MLP neurons of a small language model. Each row is named by its layer, matrix (gate and up: input weights) and neuron, and shows model dimensions 16-143. Each number is 128 + 32 x the weight over its row's rms, rounded and kept within 0 to 255. A neuron's up and down rows have the sign that makes its largest values positive.
After each neuron's rows, "fires in" lists the words (lower case) most often at its 100 highest values on Wikipedia text that the model never trained on. A number after a token or word is its count.

L7.gate0 [108 138 121 143 126 113 187  82 121 112 138 113 113 119 142 167 146 111 182 149  93  84 128 211 137 106 125 183 138  97 139 181 101  91 122  69 103 157  90 111 130 144 146 126 109 134 123 152 120 141  81  67 117 148 165  93 109 140  67 142  60 142 129 101 130 144  94 120 188 157 115 116 122 170 149  67 169 186 119 171 150  51  86 119 110 135  64  74  67 118  96 121 134  78 154  98 157 124  97  62 166 164 149 145 103 124 138 152 114 125 121 118 162 157  98 126 187 171 168 106 152 140 126 143  97 140  80  85]
L7.up0 [166 112 158 115 123 146  99  73 108 119 128 126 128 106  81 188 113  82 170 125 178  69  92 118 136  96  71 165  99 153 129 132 148 144 120  98 150 153 135 175 141 148 146 133 111  79 160 119 119 143  78 119 165 148 137 152 152  37 159 152 138 135 134 133 155 108  84 118 126 105  99  73 130 108 115 138 123 158 125 111 157  90  82 142  46 124 156 106  89 151 118 132  99  32 136  96 176 135  90 124 142 150  88  81 124 123 150 198 123  95 156  95 112 213 108  96 213 172 162 141 159 128 145 113  99 143 109 130]
fires in: "this" 57, "it" 10, "these" 5, "of" 5, "in" 4, "they" 4

L7.gate399 [111 117 149 159 130 148 167  95  90 142  77 122 141 105  42 111 179 163 114 114 167 120 101  59 183 122 133 142 102 143 137 166  62 120 107 134  62  91 175 115 165 128 128 139 116  75 137 129 110 128 106  93 159 187 117 143 113 146  76 127 112 113 177 114 133 139 122 112 133 143 151 149 143 117 139 124 127 183 150  74 137 108 138 149  59 123  76 152 113 177  98 139 175 136 110 139 163 164 141 201 115 171 133 132 135 131 121  96 201  61  84 153 110 148 178 139 192 144  69 172 125 153 151 111 135 122 106 111]
L7.up399 [ 71 104 174 101 105  91 109 176 136 165 181 118 108  60 175 122 118 145  81  82 142 173 162 102 159 136 103 130 125 118  66 111 133 165 107 159  93 137  90 126 135 117 103 126 129 173  97  55  69 184 134 143 149 149 147 106 121 141 168 195 100 130 117 121  46 115 136  90 167 103 126  87 113 185 163  97 145 114 134 126 172 178 198 102 123  99 143 172 128 156 140 152  87  63 114 150 134 120 174 106 125 111 117 110 121 123  70 147  69 149 136 106 148 174 197 133 156 134 157 148 119 132  80 132 112  27 195 104]
fires in: "the" 27, "a" 26

L8.gate465 [ 83 138 151 104  95 169 117 172  99 131 143 110 175 127 128 103 174 161 120 153 107 138 113 158 102  45  68 132 121 186 109 138 135  90  63  87 142 140 106 187 127 115 107 156 153 152 119 134 134  56 145 137 120 172 171  76 146 114 177 136 121 157 121  75  60 134 147 180  92 107 169 124 121 128 125 151 149 100 133 163 148 134 118 118 117 105  98 119 138 108 118  95  97 105 150 104 142  83 139 112  73 129 214  86 109 147 126 181 178 126 100 154 135 155 120 143  57 117 167  71  72  88 148  90 177 193 108 166]
L8.up465 [144 114 174 123  95 124 156 209  86 174 109  67 158 156 151  46 122 111  65 138 139 122 122 167  94 109 111 112 106 133 101 132 127 129 100  85 153 144 142 174 103  99 149 121 143 138 134 110 167 123  71 143 129 155 131 107 120 206 161 118 116 158  91  87 162 151 147 150  84  79 115 187 164 129 172  91  97 102 116 161 145 142  97 143 143 120 101 155  77 130 153 103  89 124 102  80 152 136 112 180  71 119 140 110 103 127 115 186 160 113 131 167 125 101  73 201 123 113  64 135 148 182 125  93 120 189 139 140]
fires in: "1" 28, "2" 12, "4" 7, "3" 5, "5" 5, "9" 4

L2.gate378 [130 107  85 105 202 198 169 123 128 151 154 142 105 116 123 128 147 101 150  75 148 144  99 209 125  90 104 134 154  97 134 147 133 131  94 174  78  87 118 109 138 121 102  88 190 155 102 162 106 157 171 166 119 150  84  98 180 117 162 151  59  97 140 148 127 108 113  82 113  76 140 113 107  81 145 107 145 156 172  93 127 125 114 120  64  83  78  46 146  82 117 152 130 131 126 127 107 100  51 168 164 140 187 156  76  82 107 153 130  95 144 105 172 124 181 117 143 154 143 196 144 122 124 144 113 135  68  98]
L2.up378 [153 123 113  65 111 237 136 124  90 136 119 154  55 106  94  88 144  63 136 109 165 135 102 145 116  83  84 173 129 144 121 159 144 135  98 138 101  84 144 153 168 156 136 103 203 177 127 173 125 157 167 156  50 146 125 134 143 146 168 119  93  97 132 131 171  89 123  62 125  72 165 117 110 161 113 102 167 107 130 147  54 199 130 154 116 127 123  97 150 114 134 137 117 142 116 112 124 144 139 135 191 160 146 139  68  86 126 163 186 130 125  87 174 132 114 112 128 151 116 143 150 141 148 170 151  95 139  57]
fires in: "of" 41, "grand" 31, "grande" 14

L7.gate526 [132 152 154 120 150 141 168 107 170 127  83  98 161 107 125 112 177  86  76  73 101 141 169 186 116 109 119 146  98 118  85  89 142  63  72 156 120 118 179  75 134 116 130 139 174 165 131 164 179 115 109 172  98 116 147 115 150 144 107 134  76  94 126  95 111 143 157  78 144 107 165  48 111  99 199 135 100 146 164 130 130 137 218 125 143 153 164 192 167 113 156 121 147 161 144 201 119 136  47 112 139 131 126 109 125 104  61  80 108 132 156 171 124  96 122 138 108 109 148 135 164 145 118 173 143 175 113 145]
L7.up526 [109 109  99 120 137 129 206 107 141 131  93 139 182 121 136 120 139 118  87 151 119 138 205 112  82  59 150 106 137 190 127 124 149 110  79 136 107  63 135 101 113 123 129 141 135 138 111 155 143  46 134 180 175 113 142 118 131 137 127 122  46 117 142 130 103 141 161 101 182 105 132 101 120 157 130 176  82  99 121 141 143  98 215 138 147 175 172 238 116  91 130 107 112 162 209 158 170  93 148 154  83 117 141  93 139 154  92  97 117 116 118 163 163 100 192 216 121  99 128 143 148 161 124 148 136 139  84  71]
fires in: "over" 14, "than" 11, "about" 11, "approximately" 11, "around" 9, "as" 6

L7.gate137 [182  66 127  66 101 136 138 124 134 126 141  86 157 101 121 140 120 117 106 142  82 158 166 136 160  62 136 143 108  87 167 155 161  53 125 148 149  99 129  86 174 180 101 183  75 103 105 137 128 117 145 144  95 125 148 141 168 148 111 133 164 108  70 109 146 187 153  53 176 122 140 135  95 127 112 152 113 122 105 203 137 125 142 105 151  83 165 151 109 155 191 102 144 111 119  55  55 151  96 192  52 156 163 150  97 122 122 101  79  82 133 166 105 127  91 129 142 111  73 139 106 156  89 135 104 112 115 105]
L7.up137 [133  92 112  64 103 157 125 124 144 141 143 131 165  73 151 182 115  58 159  67  73 138 198 142 130  60 104 158  83 148  80 101 148 100 116 131 100 113  85 140 116 157 111 184 141 159 163 171 125 109 185 118 106 119 107 120 157 163 137  94 103  82 148 143  96 139 113 127 136 102 141 111 120 106 105 124  55 145 184 141 135 144 155 169 143 136 112 158  93 102 117 167 164  86 114 111 142  90 154  79 128 160 128 168 163 121  61 113  68  87 114 136 114 118 165 116 119  86 130 100 104 126  68 158  49 132 128  92]
fires in: "over" 11, "between" 11, "approximately" 10, "about" 9, "to" 9, "around" 8

L8.gate259 [111 120 116 132  76 106 178  99 192  87 110 120  79 100  75 127 113 125 134  63  58 137 144 157 139 160 138 139 102 117 115 129 101 148 151 129 130 118  77 166 160 108 129 119 157 121 174 165 161 123 153 158 114 107 138 145 154 132  53 185 167 139 123 157  83 135 202 121  91 125 203 114 154 157 154  95 100 133 167 121 116  99 113 206 130 104 154  97 111 133 164  64 102 140 152  98 147 133  73 105 105 124  95 186  88 154  89 123 149 103 137 104  96 184 143 157 163 124 127 163 108  91 158 105  90 182 102 178]
L8.up259 [122 114  74  62 127 129  96  93 118 133 151  76 100  50  73 116 110 128 127 119  96 138  98 143 101 211 150 123 100 138  96 127  93 184 145 115 133 126 111  83 183 119 136 177 187 137 132 113  77 113 127 148 143 124  68 172 132 149 168 164 133 190 137 141 144 156 106 188 139 130 137 147 156  58  84 138 175 122 151 153 113 119 122 134 146 134 142 108 109 143 206 153 160 161 172 156 117 145 189 136 138  83 129 192  83 128 116 111 150  83 119 194 112  63  94 109 184  79 110 134 130 138 169 108 107 106 134 159]
fires in: "to" 23, "of" 15, "and" 8, "s" 5

L7.gate327 [ 90 127 103 109  90 129 139 138 161 117 155 143 136 110 141  94  83 174 109 160 166  97 110 175 161 132  62 123 133 110  92 129 189 116  57 104 122 130 126  71 160 124  77 112 171 132 121 135 101 182  76 110 116 148 156 103  85 144 132 128  88 131  94 117  63 104 190 154 136 139 112  96 122 112 191 106 133  95 170 168 109 111 134  93  65 146 150  98 112 191 160 122 150 152 128 157 135 150 141 120 146 145 113  95 153 130 111 119 118 105 172  72 184 116 137 110 107 155 139  79 198 184 115 118  88  54 134 124]
L7.up327 [132 139 110 127 196 141 112 118 146  68 139 111 140 140 135 159 127 124  62 179 108 201 111 104 152  74 103 141 154 112  99 141 149  99  94 127 104 135 113 129 155 123 164 151 103  95 120  53 146 128 164  88 152 101 100 159 180 106 125 146 155 161 189 120 227 125  71 117 144 140 117 123 161 178 180 148 148 115 121 114 143 130 114 148  69 102  93 101 190 122 141 129 113 146 136 147 116 140 133 119  69  92 182 130  76 180 124  95  84 140  75  94 170 140  93 133 136 190 114 139 121 108 103 131  81 103  73 165]
fires in: "the" 78, "his" 10, "synthesizer" 4

L6.gate746 [138 176  99 109 147 169 138 140 118 133 131 124 127 148 132 100 118 123  87 147 151  95 156 111  83 162 153 162 144 100 123 166  50 163 124 129 110 135 119 105 154 104 151 173  88 161  93 133  83  51  95 150 156 155 203 102 133 212 188 117 109 146 130 112 100  94 100 176 131 115 110 172 109  71 172 116 167  96 174 169 147 125 122 129 168  79 124  88 182 115 115  58 115 114 107 109 153 102 102 140 159 127 130 130 109 108 123 116  80 115  82 116 164 122 197 116 128 113  25 105 128 194 157 111 204 112 136 159]
L6.up746 [ 98 148 102 110 139 150 181 162  91  54 126 131 121 155 160 165 133 132 125 134  94  47 156  94 105 142 109 100 162  99  84 168 107  97 112 124 112  85 139 166 111 118 130 113 124 106 130  51  96 108  82  95 133  86 145 133 176 170 171 175 136 107 173 139  90 116 122 157 101 111 114 141 165  92 114 102 100 136 162  82 166 139 140  74 145 132  92 113 152 123 141 161 117 130 129 127  75  86  88 142 160  80 115 136 109 111  53  73  60  49 120 164 164 118 116 110 154  69  75 150 212 120 163 146 192 148 142 113]
fires in: "4" 25, "3" 15, "four" 6, "two" 5, "three" 5

L6.gate307 [193 136  53 136 175 143  85 101 152 125  57 153 168 139  79 104 108 112 138 144 135 160 171 143 189  91  56 153  99  85 113  66 149 125  77 126  68 113 123  69 175 173  94 168  67 141  95 145 114 116 146 177 102 182 121 142 124 105 142 105 114 146 187 111 106 142 165 148 107 161 132  50 131  74 103 126 151 121 125  70 124 122 141 142 166  91  89 100  86 124 129 140 128 132 110 160 149 161 200 115 141 125 116 157 121 132 124 126 121 106 115 102 100  97  90 104 149 125 163 151  98 129 140 167 147 130 110  67]
L6.up307 [104 104  71 157 152 158 166 139 142 120 128 102  93 119 165 111 158  86 130 116 116 173 125 143  82 109  91 174 116 160 131 155 115 135 118 165 122 117 101 158  88 127  93 138 112 106  68 153 154 167 119 120  83  83  58 143 161  91 109 133 163 136  91 155 114 151 197  90  90 143  92 109 173 115  86 149 137  84 123 133  70 119 161 152 160 175  43 143 147 110 148 159 138  89 156  99 117 117 110 130 128 162 188 125 124 139 205 144  73  95  98 171  90 112  51 110 163 111 105 172 157  75 105 184  87 133 153 106]
fires in: "the" 42, "of" 25, "on" 10, "to" 4, "that" 4, "during" 4

L2.gate641 [138 157 115 123  44 140 119 107 105 179 137 149 179 141 106 111 116 175 166  92 109 134 106 207 156 129 154  97 133 132 157 160 140 117  66 149 165  90 122 101 126  77 150 136 168 131 129 101 130 111 207 119 153 149 193  95 139 118 113 179  91 166 109 146 146 180 113 123 109 126 128 116 121 133  44  90 148  65  94 134  97 137 115 162  81  87 105 157  27  59 111 106 173 116 104  98 128 170 170  78 130 123 125 178  77 125 112  60 125 135 119 147 117 120 190 105 144 162 177 104 113  87 106 148 120  97  91 120]
L2.up641 [126 160 166 102 151 175 199 121 125 159 162 171 162 111 135 157 158 145 111 103 112 139  84 163 141  77 173  88 104  94 139 150 129 122 132  70 199 151 125 193 164  42 129 180 152 144 108 132 126 122 110 116 166 144 165 142  91 103  90 169 160 135 160  97 127 146 126 144  79  81 133  86 123 130  73 103 141 106 130 159  78 183 165  93 117  95 121 114  73  97 137 147 146  92 119  97 106  94 130  95 147 154 168 151 106 181 101 171 155 127 146 187 134 175 182 110 138 189 186 163 135 126 117 151  94  86 203 116]
fires in: "during" 31, "of" 12, "in" 4, "convoy" 4, "convened" 4

L8.gate170 [154 146 136  96  74  99 148 164  95 129  76 130  72 151 128 111 127 118 156 127 122 151  80 147  93 102 138 137 122 107 112  89  76 172 114 100 163 177  99 154 102  92  70 167 107 132  76 114 170 122 158 148 134 131 175  52 134 133 155 142 131 140 137 107 126 121 131 102 162 165 120 134  98 104 182 156 116 133 143 126 107  88 162 145 122 100 143 124  72  96 111  76  86  77 203 117  50 105 112 110  87 141 147  97 134 107 115 113 140 123 130  47 172 138 147 110  83 128 135 140 128 166 114  69 136 138 161 125]
L8.up170 [125 103 153 110 112 100 150 100 151  72  70 135 144 168 125  87 114 124 105 146 116 125 101  72 136 101 153 102  87 104 127  90 142 210 136 113 108 123 141 113 145 150  75 171 121 146  95 123  73  89 151 175 159  78 129 111 121  97 152  98  83 104 153 128 111 110  63 178 134 130 131 130 132 109  88 153 133 132 142 181 163 118  84 115 166 142 101 130 167  80 231 104 120 103 178 188 146 159  99 206 112 139 132 124 162  89  72  90 144  92  97 209  77 172 138 101 142 147 122 120 130 106 115  91 162 135  89 120]
fires in: "12" 19, "0" 15, "11" 12, "2" 11, "3" 9, "4" 7

L2.gate624 [104 175  56 154 126 123 183 134  92  55  94 133 125 166 161 140 182 111 123 122 166  85 173 193 117 161 143 110  82 122 167 116 111 111 164 111 132 143 130 159 130 168 105 150 145 164 100 133 131 110 103  67 124  90  92 139  94 112 107 145 115  51 147  96 153 121 134 136 171  74  93 119 165 148 115  64 137  99 120  30 127 189 161  79  97 105 130 113 146 158 118 130 114 156 124 138 128  88 125 161 145 112 157 159  86 146  91 179 105 109 166 137 132 149  84 132 187 133 143  75 156 154 122 166 189 170 124 140]
L2.up624 [119 136  65 137 110 130 110 151 118 176 143 153 114 133 160 121 123  91  84 171 126 112 135  67 139  91 118 165  83  61 120 121 159 125  46 102 152 173 144 167 127 123 136 101  88 122 131 136 128 204 159 174 106  65 150 148 138 113 111 120 101 103 133  99 115 191 104 112 143 145 113 162 215 128 190  58 185 120 177  90 104  96 154 107 101 141 140 117 128 136 109  52 128 142 152 106 121 131 129  79  86 130 145 139 159  95  92  71 101 129  98 142 173 101 110  90  78 120 121 124 141 102 117 138 122 125 136 134]
fires in: "were" 32, "be" 31, "was" 18, "are" 15

L7.gate744 [118 116 113 150 113 160 135 131 105 143 138 159  67 127 100 183 139 102 112 186  73 137 103  84 185 110 105 152 130 137 144 159 146 128 165 144 141 113 118 201 157 143 173  65 178 109  97  99 125 146 113 120 141 125 164  97 125 155 126 153 107 131 174 138 134 161 178 116 153  73 176 104 141 158  94 128 143  72 111 117 101 111 113  99 115  99  98 120 114  55 128 108 176  86 119  75 141 156 110  95 112  63 185 106  30  90  86 140 111 101 153 157 157 132 113  70 126 128 113 125  68 130  86 173 133 123 184 104]
L7.up744 [105 145 136 119 125 119 207 145  78 170 148 128  89 160 107 203 156 141  72  95 100 152 152 109 130 104 118 176 166 148 149 133 157 134 148 151 145 126  80 144  87  84 142 107 152 120  65  79 166 144  97 115 134 133 111 109 170 139 173 126 112 125 123 118  99 137 177 128 175 117 134 134  75 119  90 145 143 159 123 143 104 131  63  75 142 160  67 175 126 113  68  87  85 121  62 108 133 160 131 121 106 102 156 151 143 151 128 126 123 144  30 112 132 104 118  74 147 135 116 162 126 118 128 179  90  80 139 112]
fires in: "the" 37, "of" 26, "to" 7, "a" 6, "without" 4, "in" 4

L6.gate591 [ 70 131 116 172 112 198 142 165  53  84 111 155  61 124 159  89 159 153  87 146  86 108 140 158 183 161 116 176 135  94 144 141  96 149 140 154 154 129  84 156 155 147 138 154 158 141 144 107 147 125 110 151 100 116 100 179 121 103 120 125 130 104 104  97 149 121  65 156  62 128 113 122 200 172 142 116 165 155 123 139 131 120 162  87 108 158  60  91 123 138 119  96 144  99 139  91 135 144 134  96  38 157 179  84 135 118 137  67 113 105 147 139 100 118 112 100 121  42 163 132 144 139 111 124 116 111 126 147]
L6.up591 [114  95 102 128 140 128 138 113 126 155 148  37  82 154 163  90 169 133 140 163 110 106 176 213  92 190 128 148 135  96 139  91  88 137 122 149  68  89 119 146 137 155 111  78 119 152 154 137 104 137 128 148  89  95  73 139 117 168 134 150 116  49 114  38 168 120 105 148 135 124 113 136 183 127 103 127 175 156 152 111  86  91 174 124 162 144 154  98 119 147  91 110 121 169 110 143  83 112  88 140 119 100 175 132 100 132 168 119 132 142 119 117  96 100 150 109 168  82 124 184 181 182  62 115 122  43 161  78]
fires in: "was" 19, "is" 17, "held" 9, "are" 6, "station" 5, "now" 5

L8.gate88 [130  88 129  71 123 146 117  99 115 117 128 161 154 114 133 113 132  92  94 186 108 122 118 148 136 117 112 131 142 114  76 136 121  98  50 142 157 126  62  58 158 149 140 193  82 146 132 159 178 120 104  60  50  97 150 131 163  96  89 146 145 142  76 117  90 189  95 135 143  52 131 118 126  93  76 155 137 138 128 122 120  99 159 141  91 130 112  87 193 171 158 147 180 137 119 158  97 123 106 160 133 131 179 168 165 160 150 113 133 134  90 168 140 134  85 104 139 117 111 204 102 201 122 154 179 101 136  84]
L8.up88 [141 150 150 136 231 157 165  80 119 109 133 134 179 103 185 111 158 158 183  98  87 153 145  86 138  95  78 118 144 118 127 128 160 124 156 128 105  77 134 111 101  88 107 157 140 188 124 131 162  71 184 157 117  96 137 180 165 162 110 141  94  51 145 120 126 155 119 116 106 168 105 103 163 152 128 138  74 169 148 106  89 155 110 204 137 106 150 153 174 123 153 167 198 135 128 152 107 151 142  81 139 147  67 141 122 124  41 124 189 108 106 157 131 118  68 154 132 124  96 138 132 162 119 137 121 162 114  97]
fires in: "over" 22, "approximately" 10, "about" 9, "least" 6, "around" 5, "marry" 5

L7.gate47 [ 67  85  82 181 101 136 127  98 127 134 105 158 101 124 115 137 161 117 164  62 163 127 163 135 103  72  77  98  90 118 175 138 128 115 233  85  61 123  94  65  45 118 187  91 116 121 167 130 113 116 102 134 102 155 120  44 124 100 152 113 119 112 121 156 181 172  93 124 117 198 138 123 151 192  87 105  98  94 115  76  86 124 134 115  88 100 141 144 152 139 147 119  95 161 121 109 168 150 116 186 108 117 110 116 148 120 116 103 126 136  85 139 125 115 140 135 161 141  53  68 132 128 141  92 129  95 101 115]
L7.up47 [133  99  92 143 165 166 123 118 117 104 113 118 109 166  69 155 113 151 156  41 155 164 117  79 188 111  84 141  67  85  77 116 130  95 173 145 152 148 159 157 129 183 144 131  92 196 159 156 145 130  98 109 141 123 143 115  95  84 106 150 157 135 164 192 129 172  86 113 145 174 138 145 115 150 151  97 173 181 164 117 176 162 131 125 114 132 138 116 134 107 125 106 175 122 161 173 135 174 110 131  91  94  46 139 175  94 147 144 171 161 124 144 155  71 109 117 126 114 133 128 164 131  94 109 169  89 127 156]
fires in: "was" 47, "were" 11, "very" 6, "been" 5, "two" 5, "is" 4

L6.gate58 [ 70 136 126 139 104 160 106 173 147 144 132 168  99  93 121 134 106 126 134 102 141 120 165 131 139 107 133 106 129 149  97 102 142 112 108 160 145 104 189 180 135 135 143 145 108 114  98 146 179 105 108 169 142 158 163  88  65 102 115  86 149  79 122 121 195 145 136 133 129 168 135 100 165  93  74 195 156 154  48 164 149  69 135 120 157 129 110 232  60 124 108 145  81  71 118 140 129 142 183 108  78 174  93 155 171 159 157  89 130 106 112 180 109 155 136 118 141  91  99 140  69 168 175 108 165 137 170 115]
L6.up58 [101 143 122 148 186 109 191 134 123 109 139 164 162  97 117  48 122 107 135 163 105 146 150 135 102 174  82  69 107 198  99 110 169 166  92  93 109  67 158 121  80 132 162 143 107 127 147 187 152 153 138 120 158 137 136 143  80 103 126  88  94  82 120  96 123 145  91 121 137 107 161 109 132 132  81 219  72  85 104 149 121 116 103 191 125 136 169 143 152 133 189 137 118 156  81 174 160 113 142 148 172  64 134 121 124 158 122 122 145 148  82 119 166 133 104 143 138 106 112 146 207  48 191 108 127 131  96 139]
fires in: "as" 22, "according" 16, "although" 7, "despite" 5

L7.gate172 [ 72 172  86 103  79 100 138 111  92 131 157 131 128 129 147  67 158 196 161  42 124 139 132 120 183 153  90  96  77 142 120 161 133 117 124 222  89 144 125 138 180 115 134 113 125 140 100 156 186 179 138 151 156 132 135  77 158 162 148 128 164 159 121 163 112 124 128 175  96 101 138 124  74  96 153  87 150 140 132 210 126  58 135 155 134 160 133 121 115 123 127 140  93 173  70  96  84 184 129  90 189  99 129 176  84 127 101 149 112 110 108 147  84 140  95  70 144 141  88 142 148 146  71 139  97 102 123 173]
L7.up172 [144 184  98 108 104 185 141  93 129  94 170 113 109 134 142 174 154 138 118 167 153 152 123  88 128 128 104 175 125 174  93 147 150 155  81  96 106 145 119 109 123  94 145 117 122 170 144 135 150 121 130 130  73 179 142 145 104 114 132 118 141 171 101 125 159 146 100 172 127 101 161 134 119 195  71 160 169 109 120 108 101 161 153  85 130 183 141  84  92 140 130 136 162 122  95  94  99 164 130  69 176 112 133 142 115 123  84 196 148 137 187 125 112 162 126 128 131  77 147 128 155  99 124 164 122 191 109 144]
fires in: "and" 52, "to" 27

L2.gate343 [116 165 192 118 134  96 177  92 161 104 134 173 165 154 145 105 153 116 116 110 122 174 126 152 184 206 137 164  74 127 154 128 113 135 155 158 105 113 100  90 151 112 140 132 103  46 194 142 119  96  94  63 151 118 136  99 159 136  92  73 141 121  71 130 155 108 136 142 136 120 142 135 116 156  98  89 171  93 133 155 140 132  71  91  98 153  95  99 141  93 145 104 191 163  70  84 108 114 104  82 123  64 179 128  83 123  87 108 119 147 139 105 160 126 136 170 156 156 116 127 137 154 129 188 141  59 134 119]
L2.up343 [147 130 175 171  73  97 124 104 127 117 123 177 119 123 175  86 129 112 158 111  61 110 152 140 138 139  79 203  90 118 163 193 200 146 131 100 124 128  99 129 122  89 147  86 119 111 108 188 132  74 132 129 114 125 180 129 149 135 123 101  49 156 144 122 168 172 137 179 153 156 169 177 121  69  58 173 125 188  81 173 154 142 126 111 170 112 119 209 145 124 130 135 114 167 119 128  78 144  96 192  69  99 122 106 158 143  97 112 158 133  65  69 120 124 200 152 122 115 112 107 164 135 109 123 126 101  72 153]
fires in: "february" 26, "november" 10, "june" 7, "september" 7, "born" 5, "elliott" 4

L6.gate59 [ 99 104 154 187 150 158 129 138 142 108 163 142 166 107 117 137 163 117  99 172 112 130 146  98 132 115 151 181  75 134 121 178  89 129 114  69 131 111 104  98 116  99 114 116 118  71 152 142 163  88 140 166  57 144  93 145 190 157 148 108 140  99 126 109  51 126 129  81 113 157 128 169 127 105 154 132 200  67  60 157  73 127 106 192 143  75 129 135 129 109 194 102 107  99 126 126 112 145 104 131 116 160 126 112 186  74  97 149 115  87 116 101 141 157 157 157 101 136 128 165 171 170 149 117 142  84  94 121]
L6.up59 [127 130 142 155 142 152 123 122 192 189  86 142 157 141 145 175 132 125  78 164  94 138 123 193 114 109 137 143  85 108 150 171 113 129 165 103 146 113 135 121  90  74 159 139  67  64 120 113 136 100 160  79  76  85 124 167 176 150 106 101 134 150 144 194 113 152 116  91 141 117 140 110 121  74  84 139 107 131 173 201  70 121 134 123 124 157 119 150  97 103  96 112 122 117 124  82 125  99 117 164  86 156 165 138 163 112  99 184 126 106 115 148  86 106 199 137  93 166  90 133 104  83 132 173 152 156 112 164]
fires in: "february" 15, "march" 11, "january" 11, "august" 11, "june" 8, "july" 8

L8.gate273 [130 106 160 179 144 155 142  96 135 140  91 179 168 138 135 113 127 130 118 131  72 155  84 198 134 129  92 124 115 188 155 139 135 144 117 130  40  80 142  70 122 168 137  82 169 146 119 112  92 144 131 135 119  89  76  93 145  43 125 144  68  80 118 127 136 174 136  79 139 144 134 115 124 111 186 134 197 166 143 196 156  98 193 108  89  94 144 102 179 156 103  85 143 143  55  97 150 165 153 133 100 134 105 145 106  69  79 183 181  96 146 117 135 131 160 135 103 103 155 104 120 143 125 139 123 156 181 164]
L8.up273 [164 115 152 182 178 184 136 118 187 138 141 135 202 103 183 173  91 188 106  95 133 123 175 127 140 169 132  99 141 129 126  91 122  93 161 150 150  79 157  90 145 136 141  76 140 139  57  61 105 132 166 139 102 138 150 121 167  78 143  89 134 147 112  87 176 134 186 172 111 123 108 102 105 168 148 135 163 112 154 106 118 145 201  54 132  56 123 107 144  96 134 128  81 127 128 153 146  78  92 128  82 154 157  96 143 157 123 114  91 148  94 156 197 162 141 160  98  90 180 136 127 147 134 152 113  97 102 175]
fires in: "the" 90, "its" 7

L2.gate587 [ 90 156 158 154  76 101 106 121 144 135 181 121 113 113 154 131 146 147 133 139  98 142 161 227  69  96 218 156  68 155 150 119 128  89 192 165 101 134 106 108 109 149 137 176 188 123 145 138 107 100 148 102 111 183 118 121  68 162 129 155  87 119  78 135 121  98 106 150 107 156 142 118 156 114 133 139 161 147 121 162 138  59 126 115 124 132 114  86 181  99 115 183 164 122 134 138 156 174 128 169 145 111 126 169 151 141 165 148 138  69 155  98 127  57 116  82 185 133 120 134 150 156 100 142 202  88 159 153]
L2.up587 [ 97 141 112 107 167 137 125 135 137  83 117 106 167 150 155 104 146  56 115 140 114 162 198 173  94 135 198 165 122 170 145 136 187 118 126 125 161 115 112 108 164 155 191 160 102 110 133 149 116  95  94 160 140 140 142 156 102 142 106 127 145 145 102 145 152  84  98 177 127 113 176 122 155 101 142 110 154 123 122 153 212  83 112 168 152 168  97 103 169 109 111 125 154 125 123 116 186 140 113 207 175 101 189 214 174 131 142 136 125 124 180 155 151 129 109 125 131 102 105 115 109 159 154 173 118  32 163 129]
fires in: "years" 34, "days" 18, "year" 16, "seasons" 6, "weeks" 5

L6.gate393 [122  87 150  85  79 124 196 175 147 103 188 170 123 144  92 117 145  97 141 123  99 133 141  96 110  86 149 138 120 165 113 201 165  96 114 151 120 120 137  93 144 133 141 176 105  82 158 125 121 133 180 158 119 145 153 114 122 124 153 157 132 105 181 186 115  92 176 127 132 133 122  99 152 112  93  86 141  72 127 148 148 120 207  88 117 133  95 230  56 135 137  80 179 103  95  98 142  82 129 178 133 140 126 135 119 135 113 158 204  93 123 165 173 139 111 139  90 102 124 120 117 108 139 144 145 152 157 126]
L6.up393 [193 137 186 102 162 187 115  88  98 105 173 166 139 143 182 109 157 104  89 114 113 125 155 182 113 138 114 129 125 105  93 136  53 119 104 165  73 149  84 138 107 100 105 107 128 112  93 108  96 104 129 116 221 122 207 127 115 130 151  93 160 107 155 134 142 132 112 135  77 128 135  82  92 126 127 111 151 155  88 152  94 126 148 101 159  92  58 142 110 165 113  71 114 152 193 168  90 129 126 130  94  84 143 148 128 154 129 139 124 175 127 149 153  79  84  68  91 167 142 148 156  89  89 155 126  85 120  79]
fires in: "of" 46, "in" 19, "during" 19, "at" 4

L7.gate386 [101 121 139 136 101 160 143 115 101 190 124 119 139  74  87 131 151 121 109 181 117 153 181 170 196 154 165 205 130 158 100  99 223  63 198 104 119 104 223 166 222 153  83 106 180 137 113  65 119 142 120 126 170 133 116 144  89 130 158 148 186 148 157 140 121 131 173 151  88 104 148 109 104  94 142 128 145 109 118 137 143 147 132 149 138 144 107  87 166 139 135 153 146 113  82 145 136 135 135 119 121 105 136 125  89 104  81 140 108 146 139 105 141 151 128 116  98 133 138 177  35 185  47 114 111 117 105 105]
L7.up386 [133 134 143 163 121 165 166 157 105 175 120 115  95 150 194 109 120 170 138 177  93 160 128 235 183 138 157 164 104  69 159 110 122  97 169 127  54 133 127  85 129 144  99  79 163 160 165  31 130 126 166 127 149 117 110 160 120 162 104 141 175 151 144 128 118 134 146 147 133  54 111 141 111 112 123 128 127 144 125  94 131 150 121  86 124 130  76 126 202  86 111 136  69 154 121 164 129 163 111 138 164 145 146  96 110  96 117 128 122 123 117  86 135  66 121  79 104 143 133 136 146 133 146 123 115 135  99 144]
fires in: "the" 93